From a checkpoint of a small transformer trained on Wikipedia: 16 layers.
MLP neurons of a small language model. Each row is named by its layer, matrix (gate and up: input weights) and neuron, and shows model dimensions 160-255. Each number is 50 + 12 x the weight over its row's rms, rounded and kept within 0 to 99. A neuron's up and down rows have the sign that makes its largest values positive.
A block is one neuron, or neurons of one layer that tend to fire together. After each block is what it responds to, as a language model described it from the Wikipedia text at the highest values.

L8.gate34:31 61 39 61 46 32 23 39 28 57 45 71 61 55 53 67 49 57 60 47 41 42 45 39 48 39 60 45 66 45 47 28 59 60 49 52 42 41 56 47 36 70 71 75 62 62 73 45 41 40 49 41 47 66 56 30 33 41 48 55 64 37 28 47 35 59 37 50 68 47 46 37 69 38 70 40 57 35 56 57 34 39 42 49 70 55 54 38 45 47 74 49 57 52 66 49
L8.up34:49 46 49 57 55 66 52 72 30 67 64 66 44 53 69 39 50 54 59 53 37 58 28 61 61 76 77 61 66 42 46 46 46 52 30 44 43 72 39 46 60 51 52 61 54 81 46 60 40 67 65 56 72 60 58 62 38 44 53 41 52 48 38 42 61 35 50 49 63 58 74 29 59 44 66 39 53 53 42 64 44 31 40 54 47 46 51 42 57 39 62 57 58 55 36 41
L8.gate117:46 17 45 58 55 61 48 41 63 41 58 55 88 36 66 47 49 67 52 68 53 47 31 68 44 43 45 53 46 29 33 26 51 36 45 53 50 33 50 42 32 64 33 70 64 54 65 47 22 49 66 58 72 57 30 53 67 57 45 53 54 72 44 46 50 53 46 41 49 52 62 50 52 28 52 52 39 49 47 57 43 57 54 59 49 43 52 57 42 69 50 47 49 48 45 50
L8.up117:41 28 38 50 34 37 67 32 38 60 47 54 65 56 45 51 45 38 51 53 39 41 49 49 47 46 74 56 33 47 60 48 47 60 53 53 42 60 40 55 47 61 68 57 50 46 46 47 37 46 25 74 74 47 51 54 64 31 50 53 31 48 61 40 58 61 64 43 34 49 48 33 51 48 53 42 48 53 50 44 48 52 51 42 49 48 55 45 43 44 39 60 58 55 31 51
L8.gate146:48 44 52 08 53 56 28 51 38 54 64 55 63 58 57 46 49 59 61 39 63 46 70 53 56 53 64 42 48 60 39 57 54 51 38 62 45 58 54 43 46 68 46 45 40 62 60 53 40 33 44 71 49 38 60 38 62 39 55 40 49 39 41 52 42 48 42 38 40 64 32 33 66 48 60 70 31 45 55 48 46 71 48 41 38 58 58 39 44 31 30 50 74 56 28 66
L8.up146:55 64 33 48 57 52 59 62 64 31 43 62 53 70 57 50 44 34 40 55 69 56 73 36 48 62 52 35 60 33 62 55 41 44 63 29 49 42 53 51 56 59 60 69 51 47 62 46 50 39 48 45 45 51 42 56 55 41 38 49 59 51 19 36 30 31 67 49 49 68 61 71 45 41 58 45 56 48 49 40 49 46 44 67 53 45 39 15 63 42 43 36 21 48 68 73
L8.gate197:55 42 52 63 46 39 44 23 36 55 68 53 50 51 61 60 35 61 55 49 75 62 50 67 38 41 35 42 63 36 22 64 51 44 43 47 59 56 49 51 50 30 57 44 53 63 55 58 41 43 45 40 40 55 50 61 66 45 67 56 59 36 48 55 30 41 38 56 41 61 68 55 54 43 61 57 64 46 62 63 54 31 45 47 69 46 64 50 49 42 51 40 69 55 57 56
L8.up197:49 44 37 41 52 52 48 47 41 61 50 71 49 32 27 67 51 66 50 46 46 42 40 37 38 34 53 30 58 46 38 63 53 54 40 71 46 44 35 48 35 47 45 44 58 70 67 44 44 51 59 52 66 56 39 51 54 34 39 39 66 54 39 58 44 45 61 53 26 64 54 47 55 70 36 51 37 44 58 39 50 48 51 42 38 53 39 51 58 29 34 39 48 27 67 69
L8.gate233:31 34 33 49 32 63 51 41 47 39 50 46 34 40 39 58 51 46 47 39 24 25 47 57 56 34 34 47 57 72 63 70 42 60 30 60 48 54 58 47 62 42 46 44 57 62 49 51 53 60 38 43 50 58 39 61 52 34 56 60 78 54 45 47 52 54 44 38 67 43 34 39 56 47 53 57 57 46 51 56 48 58 42 64 51 65 49 21 42 26 56 61 53 53 65 64
L8.up233:48 47 49 62 49 49 57 46 49 75 40 59 50 56 53 25 67 59 58 46 40 65 39 52 30 31 34 61 66 78 42 37 51 35 51 41 55 51 58 51 46 60 44 51 49 54 58 63 35 91 61 38 71 57 53 49 56 48 75 72 42 46 60 47 62 45 51 46 46 16 64 46 53 46 82 55 63 55 45 70 47 70 53 36 72 48 43 37 62 35 59 72 45 44 51 39
L8.gate344:35 54 53 35 48 35 36 41 31 15 50 69 51 54 48 57 53 52 44 47 58 52 42 58 52 52 65 73 50 58 52 26 40 52 56 70 65 58 35 31 32 64 33 58 52 53 64 60 45 46 50 39 43 42 32 53 33 49 60 51 56 47 34 50 60 43 50 47 63 78 30 50 67 44 44 42 54 42 66 48 53 81 38 51 61 56 45 39 56 50 53 38 39 43 43 38
L8.up344:67 52 60 61 24 54 40 39 44 51 41 45 63 36 39 44 51 63 35 51 45 57 50 45 79 43 68 52 79 27 49 27 35 32 53 67 46 58 57 53 35 48 37 52 47 61 53 41 29 48 43 39 78 60 30 51 40 29 64 66 66 46 37 57 57 64 51 40 37 35 45 71 52 28 58 50 69 33 63 62 66 52 55 58 56 51 54 44 40 60 41 74 45 49 66 49
L8.gate479:66 51 61 72 71 50 49 68 55 48 58 53 46 46 29 53 50 49 53 48 47 59 69 58 51 45 70 37 59 41 41 43 50 48 49 44 67 61 52 34 63 65 40 65 43 54 56 79 67 51 43 41 31 78 56 43 60 61 56 62 60 47 38 84 66 41 65 61 43 52 64 56 41 50 49 60 43 60 38 47 43 40 50 64 57 72 48 52 54 34 35 59 42 38 32 35
L8.up479:53 34 61 69 58 48 53 33 51 33 44 61 43 53 58 39 50 52 71 64 57 75 20 43 47 39 78 63 61 45 47 57 46 56 52 52 55 50 44 60 45 49 67 43 49 75 85 75 57 60 47 31 42 48 40 60 52 80 63 49 66 53 54 56 35 67 51 46 32 49 62 44 50 44 71 66 44 48 40 79 44 57 46 42 29 58 67 48 35 42 49 30 56 59 48 42
L8.gate553:44 50 54 67 80 44 54 45 62 59 49 43 55 35 60 65 51 55 50 48 44 69 37 49 42 52 39 45 43 26 64 43 56 28 32 34 53 49 40 69 44 47 61 55 54 55 48 64 46 48 58 47 57 65 63 20 48 67 67 60 54 54 73 62 48 54 60 47 68 65 61 50 34 53 37 53 55 55 43 50 25 61 66 59 62 77 50 55 35 49 79 36 74 38 70 57
L8.up553:32 46 47 41 54 56 47 55 43 31 61 40 64 61 69 69 48 45 43 61 48 41 46 47 63 48 46 45 62 45 57 44 48 63 65 51 64 45 33 63 59 45 75 40 28 72 56 38 44 49 49 59 67 45 48 39 58 46 54 39 73 52 41 57 65 39 28 32 66 42 45 40 29 57 38 49 40 41 46 52 57 72 66 65 50 58 45 52 71 70 52 33 69 39 55 37
Line breaks opening a new block in Wikipedia text, such as after a section heading, before a table or list; also infobox sub-field bullets, e.g. "- • Total".

L8.gate133:72 71 42 39 35 53 47 55 44 57 52 40 46 57 41 59 53 59 29 46 50 49 48 67 56 43 44 51 55 33 65 54 66 57 65 54 55 55 48 48 36 71 41 66 35 46 67 33 66 56 58 73 64 48 38 48 45 45 76 52 49 40 70 49 47 47 54 48 67 70 48 52 72 51 58 51 61 55 37 61 58 52 34 55 21 53 40 53 57 57 36 63 48 33 25 55
L8.up133:36 66 63 46 36 58 31 54 73 41 42 53 37 66 67 36 37 49 44 61 40 67 46 68 59 62 62 38 41 36 52 52 45 45 53 61 56 42 33 43 58 45 57 55 55 84 53 52 63 34 44 25 51 23 69 47 56 40 47 45 56 35 65 38 44 66 57 59 31 27 56 53 33 56 28 20 56 44 60 49 33 50 56 57 45 76 61 53 60 58 49 52 46 53 66 38
L8.gate155:38 61 46 64 40 53 45 48 66 56 47 38 71 66 83 48 64 50 68 88 51 52 49 59 52 61 54 55 35 39 45 67 70 56 42 44 56 41 69 68 53 36 41 57 38 59 49 75 42 45 42 60 40 55 61 58 62 61 47 40 57 49 57 34 47 48 34 61 52 53 51 63 54 49 48 72 47 38 46 53 33 63 30 47 41 59 37 28 53 57 50 58 50 63 43 57
L8.up155:46 50 58 59 50 54 32 57 61 64 62 31 41 60 41 47 44 45 56 62 48 55 55 40 51 60 69 47 68 41 48 50 42 35 32 42 39 37 48 47 33 63 60 77 21 49 55 56 46 45 49 35 39 38 52 55 57 39 52 34 27 37 60 54 60 66 38 68 57 38 47 64 39 44 58 79 70 57 51 54 43 46 46 53 34 60 36 48 65 67 53 29 30 67 57 60
L8.gate264:42 46 49 50 38 42 63 70 49 39 72 43 63 54 40 24 60 45 36 37 29 41 37 50 56 63 48 56 54 42 71 63 63 54 51 61 31 57 40 57 64 49 54 74 36 48 50 46 59 72 45 62 44 47 47 64 59 68 62 40 20 49 55 48 68 58 43 33 41 51 58 48 57 71 44 68 77 63 58 56 32 42 49 52 47 31 45 52 49 29 34 30 65 59 50 37
L8.up264:60 41 54 54 34 42 41 32 33 55 51 65 34 41 48 35 48 68 39 37 50 61 41 71 60 42 53 38 61 22 75 37 47 63 45 56 52 33 51 45 39 48 42 63 49 41 60 59 41 50 53 50 53 55 66 68 39 35 48 53 23 55 64 58 70 45 76 47 63 45 53 64 50 47 54 44 23 40 47 36 26 57 62 72 48 36 69 51 67 77 48 61 60 58 57 60
L8.gate305:56 74 42 63 48 43 42 48 58 61 36 68 52 66 59 59 46 67 57 38 25 54 51 48 64 45 42 61 54 65 63 43 78 49 31 45 53 61 53 50 43 42 53 26 37 48 67 53 68 67 34 50 48 56 78 63 55 52 74 60 51 65 44 34 80 44 60 52 51 62 44 87 52 47 53 38 62 75 60 51 35 59 57 43 43 46 48 74 56 53 58 43 61 44 43 35
L8.up305:66 44 54 45 48 47 70 58 76 55 37 72 49 62 21 50 51 39 35 35 46 56 44 42 46 67 49 54 49 55 32 41 52 42 58 36 61 56 53 58 51 58 54 51 51 30 58 62 45 81 54 48 24 32 51 38 44 40 51 68 30 55 62 48 54 46 80 27 45 47 43 63 35 55 64 52 59 46 42 40 51 49 54 42 33 45 44 59 62 27 35 62 33 64 62 43
L8.gate350:39 57 54 23 68 38 49 53 41 49 49 47 51 61 40 39 40 47 58 38 62 57 47 59 38 74 41 85 65 48 43 44 40 49 53 41 58 60 48 22 57 52 29 53 50 41 68 63 48 55 34 54 47 25 68 48 67 49 45 50 64 28 65 67 58 54 47 43 36 58 69 51 71 52 42 51 81 43 43 44 45 37 80 51 57 62 43 25 50 35 51 46 59 52 39 57
L8.up350:64 30 65 21 52 59 39 36 53 31 56 59 43 53 45 54 55 73 50 59 53 64 46 49 34 52 57 38 50 84 40 55 56 33 53 62 49 32 54 58 76 44 63 44 48 51 43 49 42 19 48 48 37 25 43 48 49 54 31 51 41 70 45 53 38 57 54 50 53 48 57 52 27 34 43 43 44 51 47 54 50 38 43 36 53 57 53 42 42 68 42 33 63 63 40 41
L8.gate445:35 76 46 61 17 46 52 73 30 48 65 48 47 52 52 67 46 47 27 54 34 52 39 62 56 54 52 44 48 61 49 26 45 41 78 60 35 36 38 45 30 50 69 43 62 57 59 34 49 50 47 67 34 45 31 30 55 50 54 61 49 66 47 56 48 41 40 53 40 47 27 54 49 45 32 47 48 46 48 71 49 45 42 53 49 76 65 72 63 37 61 62 20 39 66 40
L8.up445:39 87 65 49 31 46 28 47 62 40 42 29 34 64 59 47 42 45 29 18 61 65 52 43 41 48 28 40 55 31 44 60 67 31 47 53 46 40 35 40 38 45 68 58 27 40 61 41 51 72 67 36 56 63 59 29 56 43 39 50 53 47 57 45 55 52 43 42 48 31 52 55 34 65 59 29 43 32 51 36 67 49 42 43 54 53 37 62 69 67 66 42 57 35 43 56
L8.gate606:44 57 38 62 48 28 49 49 29 43 77 52 42 65 49 43 40 37 35 60 56 46 23 57 83 37 37 34 47 69 56 42 52 35 37 54 57 62 20 40 60 28 53 61 63 42 43 35 46 55 40 55 53 51 49 48 35 60 58 52 50 59 62 67 49 52 52 45 41 40 64 34 45 48 55 51 50 42 49 39 43 51 75 49 54 43 23 52 51 33 55 44 64 39 62 46
L8.up606:36 45 39 59 42 36 35 51 61 47 45 58 65 24 67 45 51 53 48 56 54 49 42 45 57 38 48 28 33 34 45 51 21 31 32 47 37 42 43 63 54 52 61 24 46 47 41 35 46 51 61 63 30 45 52 35 58 56 56 49 41 38 52 55 47 37 51 46 39 65 51 60 67 50 47 59 56 55 49 47 46 42 56 43 56 50 49 48 21 61 49 48 52 61 44 31
L8.gate659:31 44 34 68 57 22 33 64 36 39 54 46 47 57 44 48 46 51 50 41 62 63 31 36 44 59 43 39 63 82 44 58 56 57 33 45 32 49 57 65 56 35 31 58 47 26 32 60 63 44 42 46 62 69 59 48 38 35 48 59 67 60 59 47 51 65 66 36 54 37 33 48 39 42 45 50 62 57 47 35 28 53 54 68 39 43 59 43 64 37 53 41 55 67 49 32
L8.up659:47 47 60 42 64 47 41 48 73 62 63 45 44 51 59 39 47 54 34 36 49 59 47 49 68 52 58 48 61 52 55 45 27 64 67 30 42 42 46 79 60 51 50 56 65 49 64 48 39 64 61 33 45 63 41 39 62 54 77 53 36 47 63 34 66 67 64 42 58 59 63 28 33 47 62 64 63 55 68 55 61 45 39 27 58 33 49 58 41 65 40 75 46 63 55 51
Prepositions such as in, to, for, within that begin a phrase naming a place, date or example ("moved to", "for example"), plus digits inside years like 2015.

L7.gate56:36 53 41 47 48 35 19 58 54 13 73 47 63 32 50 48 54 56 51 31 57 61 58 37 62 63 46 41 53 57 53 63 52 64 29 61 47 52 45 58 53 33 57 55 35 51 53 68 30 56 58 53 65 50 55 45 54 20 43 45 60 50 58 57 39 48 28 28 46 38 46 59 49 30 50 41 74 30 53 39 34 41 44 69 56 45 71 44 56 47 61 20 65 60 57 49
L7.up56:42 51 36 47 52 55 76 44 42 45 45 65 38 48 50 61 33 57 39 50 74 44 54 46 57 58 66 53 55 13 54 54 35 71 47 63 49 73 21 71 37 31 53 48 50 37 59 84 37 59 52 53 27 38 60 31 58 53 55 56 54 59 56 48 41 56 20 43 55 31 46 57 59 55 54 53 58 38 57 59 53 36 57 50 55 38 54 57 40 47 45 37 31 51 43 50
L7.gate334:47 60 33 54 35 55 54 48 62 42 47 54 43 48 33 52 41 44 30 55 60 58 41 47 58 61 63 63 30 46 81 46 39 43 36 60 36 58 48 23 59 38 36 62 48 64 58 47 69 51 67 46 59 28 36 33 58 53 49 48 54 39 45 54 24 51 31 69 50 71 43 58 69 50 50 54 69 66 48 55 25 43 53 50 47 53 50 51 51 21 72 45 24 45 50 57
L7.up334:33 50 52 48 27 19 32 44 57 45 43 69 57 54 50 42 38 32 31 69 62 38 63 37 65 44 60 54 56 34 57 49 41 58 40 66 54 50 51 38 25 53 33 48 35 72 50 39 54 50 62 64 51 42 46 44 47 61 65 54 42 73 40 46 29 44 49 43 54 55 44 66 41 48 57 28 42 57 29 58 43 51 49 39 39 44 46 49 42 33 59 51 34 41 37 60
L7.gate354:61 65 56 76 54 38 37 69 46 41 58 48 38 36 42 39 65 51 39 78 42 57 61 65 50 62 56 44 52 38 61 54 57 38 53 46 62 57 52 74 65 40 44 51 34 49 59 48 62 61 59 50 60 38 52 50 37 42 39 27 65 44 40 65 52 47 63 41 54 42 49 68 48 36 61 33 22 63 60 33 74 59 74 51 66 54 49 38 49 44 47 45 39 55 36 28
L7.up354:70 66 45 41 45 48 42 44 53 69 53 59 50 41 46 56 37 58 51 53 39 43 45 32 27 54 57 54 38 64 64 43 55 61 63 39 55 47 55 53 39 64 41 40 44 37 71 58 57 71 51 65 45 41 45 27 38 42 47 55 62 66 46 31 54 48 54 71 43 52 56 52 50 62 30 29 51 61 62 55 40 52 47 39 58 48 44 65 31 59 54 36 75 44 33 41
L7.gate401:50 72 30 50 57 45 39 76 41 53 43 48 44 50 67 44 80 68 51 49 39 35 66 22 45 57 44 42 44 69 54 49 64 55 44 45 47 48 48 74 54 43 65 68 69 65 74 52 54 42 37 79 24 45 39 64 47 66 74 33 50 62 53 47 33 53 52 79 52 54 53 50 47 48 38 49 57 52 53 54 47 70 73 54 58 39 18 66 59 47 65 44 52 36 45 41
L7.up401:49 46 57 38 51 39 54 42 74 33 47 41 33 58 68 77 52 45 58 74 45 53 44 31 40 53 67 54 28 18 49 36 45 62 31 74 39 41 67 80 45 54 41 70 48 32 56 58 41 54 46 56 51 34 51 28 52 28 81 45 57 59 52 38 63 62 61 42 63 58 50 44 52 47 47 35 54 40 55 48 47 53 41 48 47 66 48 50 56 52 36 43 49 54 37 44
L7.gate412:33 33 36 61 66 45 31 45 60 57 41 34 35 36 56 57 55 29 32 61 68 56 50 21 37 69 36 38 48 30 57 62 43 50 46 46 55 38 67 73 62 49 62 47 33 36 52 52 34 61 70 48 41 36 49 32 63 42 55 57 55 42 59 48 48 65 45 66 57 39 54 44 61 40 35 56 50 44 54 45 37 55 61 49 55 57 45 53 72 44 51 45 25 42 57 49
L7.up412:46 58 39 54 57 47 38 61 52 33 49 61 47 46 70 44 57 44 39 56 50 60 40 13 60 66 55 49 52 44 59 49 45 50 56 63 35 34 36 43 49 61 58 72 47 47 33 67 47 70 67 52 62 56 60 75 54 39 51 38 47 76 64 59 46 56 12 40 47 31 53 42 55 58 48 48 58 49 49 63 39 58 48 51 42 59 61 47 51 59 51 49 34 50 54 49
L7.gate484:55 56 48 62 66 43 45 51 45 48 61 32 46 46 52 49 31 58 50 49 48 69 36 41 44 57 62 49 55 37 59 44 24 53 34 52 66 68 51 43 42 44 43 49 50 57 64 46 43 80 34 47 64 36 48 51 58 39 78 53 23 72 47 52 50 29 41 51 22 53 50 31 54 54 33 56 47 28 57 45 53 43 53 59 51 53 57 49 66 57 53 60 49 50 62 39
L7.up484:48 55 60 85 45 57 61 35 36 50 37 57 49 55 57 54 42 55 09 51 48 32 33 47 35 69 65 65 51 47 46 57 63 64 42 37 31 56 65 58 21 67 47 38 66 57 31 48 55 55 57 45 40 41 59 62 49 31 54 54 31 47 42 66 41 49 61 37 47 24 26 54 52 48 47 48 51 54 35 29 47 44 45 51 36 54 53 37 45 36 53 64 43 59 57 48
L7.gate499:52 78 53 58 64 58 52 57 73 53 53 35 50 46 66 52 48 58 62 57 46 41 38 50 37 51 55 46 30 47 64 31 75 44 37 53 48 51 64 52 66 81 50 83 45 64 68 56 45 67 55 47 40 35 27 56 44 48 56 45 55 23 58 67 60 48 67 40 54 53 33 42 54 44 49 41 57 43 36 43 39 31 44 55 61 56 43 52 60 61 53 61 35 59 54 50
L7.up499:58 41 50 40 41 35 24 62 59 46 45 44 52 43 44 60 50 49 54 59 56 49 30 56 53 39 64 42 48 32 42 40 35 45 59 42 43 73 34 43 45 50 59 62 41 59 48 40 43 45 29 39 44 54 49 64 31 37 38 57 40 36 63 44 46 46 57 49 41 42 42 36 29 46 56 55 50 61 51 46 58 34 30 50 33 39 38 35 54 34 37 44 44 35 51 46
L7.gate599:62 69 69 54 43 57 60 25 56 43 56 61 45 43 39 35 39 50 57 59 40 56 58 71 57 54 32 49 48 54 61 46 45 56 44 28 33 39 82 67 54 18 53 72 56 48 76 57 45 62 49 53 59 60 46 51 32 45 69 27 61 47 33 44 69 54 51 29 62 46 45 56 35 43 53 58 44 62 58 49 57 60 58 74 66 32 56 31 41 46 40 37 55 40 58 51
L7.up599:52 64 39 66 50 62 49 48 71 51 76 67 53 59 63 53 57 41 49 54 57 59 41 38 41 31 25 48 30 60 67 47 37 59 39 58 42 66 45 29 41 46 55 46 53 68 82 22 39 34 36 55 77 58 64 85 40 47 49 41 38 48 45 40 62 45 58 67 35 43 49 48 44 52 69 41 45 49 51 44 35 54 36 60 52 31 53 42 20 64 32 58 24 46 49 55
A comma right after "and" that opens an inserted phrase (and, the following year, / and, indeed,), plus clause-initial connectives like "Besides", "in fact", "For", "Once".

L9.gate373:45 53 43 40 52 40 41 49 40 56 70 74 63 45 45 58 55 41 44 42 59 50 43 58 47 48 45 68 54 61 57 54 43 34 56 50 72 48 49 57 37 56 65 41 51 70 62 47 55 61 48 46 38 47 46 51 50 54 66 29 53 61 38 63 28 53 39 34 42 53 50 45 54 35 34 62 67 48 72 38 32 35 67 28 51 59 20 63 44 56 52 62 76 35 36 48
L9.up373:37 63 67 33 40 55 28 55 47 65 44 54 65 37 29 56 52 52 39 73 72 42 34 52 54 37 34 46 43 65 56 66 43 48 37 62 50 58 56 19 36 36 61 40 50 50 57 52 41 51 67 44 42 46 63 60 58 52 56 64 57 60 52 49 57 49 39 72 39 56 63 44 57 29 42 30 45 65 50 39 17 32 41 61 75 48 26 60 59 68 58 45 49 45 38 44
The second newline of a blank line between Wikipedia paragraphs, lists or infoboxes, just before a heading (==Death==), table, or new paragraph.

L9.gate111:31 59 60 32 31 37 58 54 33 20 53 34 51 36 75 43 37 36 42 45 42 55 72 57 61 57 37 48 50 70 56 37 39 42 60 32 46 40 45 51 36 40 42 55 67 56 46 40 75 47 49 47 53 36 47 47 52 56 52 28 68 35 71 60 50 37 26 67 60 40 39 47 59 34 48 36 40 48 46 68 51 54 58 68 62 63 33 52 39 39 43 49 52 75 56 54
L9.up111:59 70 50 25 53 49 42 49 59 66 38 57 71 39 39 59 27 53 32 80 60 47 69 52 65 34 34 43 47 55 49 43 48 54 72 55 63 28 58 43 50 54 49 48 68 54 37 33 59 61 64 43 63 37 57 34 58 45 38 41 41 51 49 56 45 67 36 49 39 50 47 59 73 49 35 60 49 45 43 61 59 55 50 63 54 59 46 49 67 41 64 60 57 55 53 41
The second digit of four-digit years (the 0 in 20xx, the 9 in 19xx) in dates and table rows, plus occasional section-heading == markers.

L7.gate261:52 35 35 52 61 44 56 49 49 83 56 53 42 67 66 42 57 29 56 43 57 54 42 34 53 58 57 50 38 35 60 49 71 46 35 55 57 29 32 38 60 43 29 69 50 64 61 50 51 63 55 39 35 37 55 76 42 47 53 69 30 69 62 71 42 28 56 61 40 44 49 55 55 44 56 57 45 44 54 61 57 68 60 42 32 38 43 64 50 37 55 64 69 56 28 57
L7.up261:50 42 50 45 55 70 44 11 59 47 58 33 56 42 38 55 44 47 49 32 53 50 45 39 62 43 45 51 48 75 38 28 48 49 25 53 61 55 41 28 47 37 63 42 50 57 37 51 42 60 35 21 11 40 43 41 58 47 58 70 34 30 37 45 65 33 32 48 45 41 56 61 54 41 38 65 55 33 44 42 65 82 48 57 64 50 45 55 36 49 63 46 38 40 61 61
L7.gate450:40 62 58 55 62 47 35 35 66 51 43 52 38 54 37 61 51 70 36 32 71 69 29 54 53 60 51 53 39 25 56 58 55 34 42 35 51 49 39 50 23 55 32 50 50 37 53 74 31 42 66 38 55 59 48 39 55 42 54 46 41 29 42 60 32 58 37 68 25 39 46 36 59 44 63 67 57 56 73 60 48 63 63 75 59 53 41 66 57 42 56 44 50 58 54 58
L7.up450:44 50 65 31 52 35 50 56 37 39 53 53 36 36 51 42 38 49 49 39 54 59 43 63 43 91 38 62 51 24 63 73 49 57 50 52 56 23 42 54 45 61 63 43 40 42 61 66 53 39 47 65 39 56 41 55 51 51 54 44 47 37 57 63 53 35 58 69 47 28 46 48 53 35 26 43 62 54 34 39 53 50 42 45 56 57 67 40 54 48 54 60 49 56 57 48
L7.gate474:48 42 33 46 73 28 63 46 51 51 50 40 46 48 59 51 59 56 55 61 79 59 50 43 32 38 55 58 47 44 52 45 47 45 51 50 58 61 44 52 39 45 61 45 50 85 39 47 60 57 50 50 29 50 50 69 56 29 55 33 61 37 67 32 64 60 62 41 62 43 52 39 54 44 41 69 58 43 63 39 32 49 51 28 56 38 35 42 46 56 45 62 72 44 51 68
L7.up474:62 60 63 56 57 60 53 53 55 39 35 51 72 56 42 62 48 67 48 49 48 67 47 59 47 40 34 58 46 45 55 26 71 58 53 38 64 75 43 49 42 43 52 50 62 54 60 34 34 67 42 51 39 52 63 41 61 74 59 29 53 52 58 64 57 44 65 44 65 66 59 58 69 36 51 34 42 55 46 48 15 64 53 59 61 37 51 47 52 45 53 60 69 40 69 57
L7.gate517:39 52 43 51 55 62 43 36 55 55 62 39 49 56 52 49 37 68 40 47 41 66 54 61 34 49 42 57 50 58 40 29 48 39 46 62 49 36 55 43 55 48 49 40 63 66 66 60 31 46 51 66 30 63 56 53 80 39 60 53 35 79 60 50 59 50 55 58 52 31 65 41 32 51 54 73 46 44 36 45 48 57 61 46 58 60 33 61 62 78 44 33 46 44 53 37
L7.up517:37 37 60 34 41 53 56 27 46 44 51 44 44 45 56 42 39 72 61 56 56 42 53 37 45 64 52 48 34 60 62 22 54 26 32 43 74 56 53 35 61 41 69 40 60 41 46 43 40 57 51 58 41 51 33 57 61 48 58 41 50 64 45 70 63 38 57 60 41 55 45 40 50 55 58 60 32 74 45 55 58 55 63 55 64 53 51 56 51 76 40 49 57 65 36 46
L7.gate551:49 74 42 60 51 41 40 52 33 55 62 44 59 35 58 34 49 32 40 56 35 55 55 65 51 56 51 57 60 38 51 49 55 40 49 38 43 43 57 52 44 44 65 38 47 42 60 43 33 48 50 39 21 38 61 29 51 67 74 67 38 27 71 48 42 42 70 44 30 70 50 33 55 49 47 31 69 29 46 41 74 69 53 49 39 44 43 65 34 44 39 52 46 20 72 71
L7.up551:28 46 49 48 56 34 36 61 45 64 34 39 53 45 35 51 57 46 40 49 38 48 52 65 45 55 60 45 36 26 50 61 49 53 52 44 36 51 64 42 37 53 63 67 25 56 29 70 51 48 51 56 51 41 44 44 70 61 53 34 31 65 56 56 65 31 43 66 46 46 43 48 59 64 31 64 48 68 33 59 34 64 69 67 45 53 42 42 34 57 53 62 42 18 27 55
L7.gate627:44 65 39 66 63 42 28 49 19 37 54 47 43 47 51 66 66 49 55 65 57 65 41 43 64 65 79 61 64 33 57 51 69 41 46 55 41 34 54 63 50 45 45 34 54 57 56 45 55 47 67 66 46 47 42 63 43 74 53 75 39 54 44 63 38 37 57 29 57 39 57 52 46 52 57 42 58 47 52 53 19 31 52 41 58 36 40 59 47 51 46 56 71 33 44 41
L7.up627:45 29 40 72 50 48 36 27 51 54 67 40 46 29 45 56 68 53 48 40 61 47 70 51 63 37 54 34 51 51 56 65 35 59 51 31 43 30 25 60 42 46 49 55 34 52 50 63 45 41 54 66 50 56 35 42 26 68 53 24 35 51 48 44 45 56 64 61 48 40 42 45 75 38 30 47 50 84 54 37 49 49 47 63 56 50 42 47 42 59 65 47 55 66 38 38
L7.gate651:46 62 40 55 50 37 41 48 54 38 51 41 55 46 46 68 68 46 61 43 67 36 70 36 68 66 63 52 50 26 60 33 52 63 49 16 44 25 42 36 45 59 58 50 48 32 41 44 43 22 30 23 21 39 50 59 48 50 44 64 74 40 65 58 28 32 45 65 60 57 37 51 55 60 50 48 76 47 22 25 65 64 69 59 51 38 46 48 49 32 39 58 49 47 63 40
L7.up651:36 49 47 51 57 43 60 64 68 43 53 41 61 51 54 43 49 47 56 44 63 61 35 33 55 64 57 78 59 37 63 47 43 34 29 45 53 67 53 36 54 49 47 48 56 68 57 63 51 44 45 70 53 57 66 25 54 58 54 25 35 50 38 60 58 43 35 28 55 37 60 61 47 44 39 47 45 39 51 56 52 63 76 47 43 27 50 72 42 57 53 40 63 36 44 45
L7.gate657:61 54 54 52 44 48 47 34 58 53 55 55 68 51 47 75 43 43 49 33 58 77 35 51 50 65 62 47 64 35 46 35 61 51 26 50 31 46 42 39 31 42 50 51 37 51 47 60 43 66 52 81 13 50 51 53 48 47 57 34 34 73 45 71 47 49 67 64 54 39 43 40 43 55 44 61 65 44 62 68 16 45 48 52 32 67 52 48 58 42 62 62 46 46 68 61
L7.up657:41 41 66 51 42 64 61 40 87 43 60 29 35 37 75 62 55 42 17 46 65 52 52 66 56 37 54 66 60 46 52 40 52 51 39 48 64 32 76 52 47 61 53 34 63 52 41 36 52 46 50 47 66 57 57 50 87 48 62 34 44 54 54 36 52 47 57 37 59 58 61 68 47 41 32 37 48 47 39 61 42 44 30 64 19 55 46 59 37 52 61 69 52 63 78 36
The second newline of a blank line that ends a prose paragraph, just before a new paragraph or a section heading such as ==Early life== or In.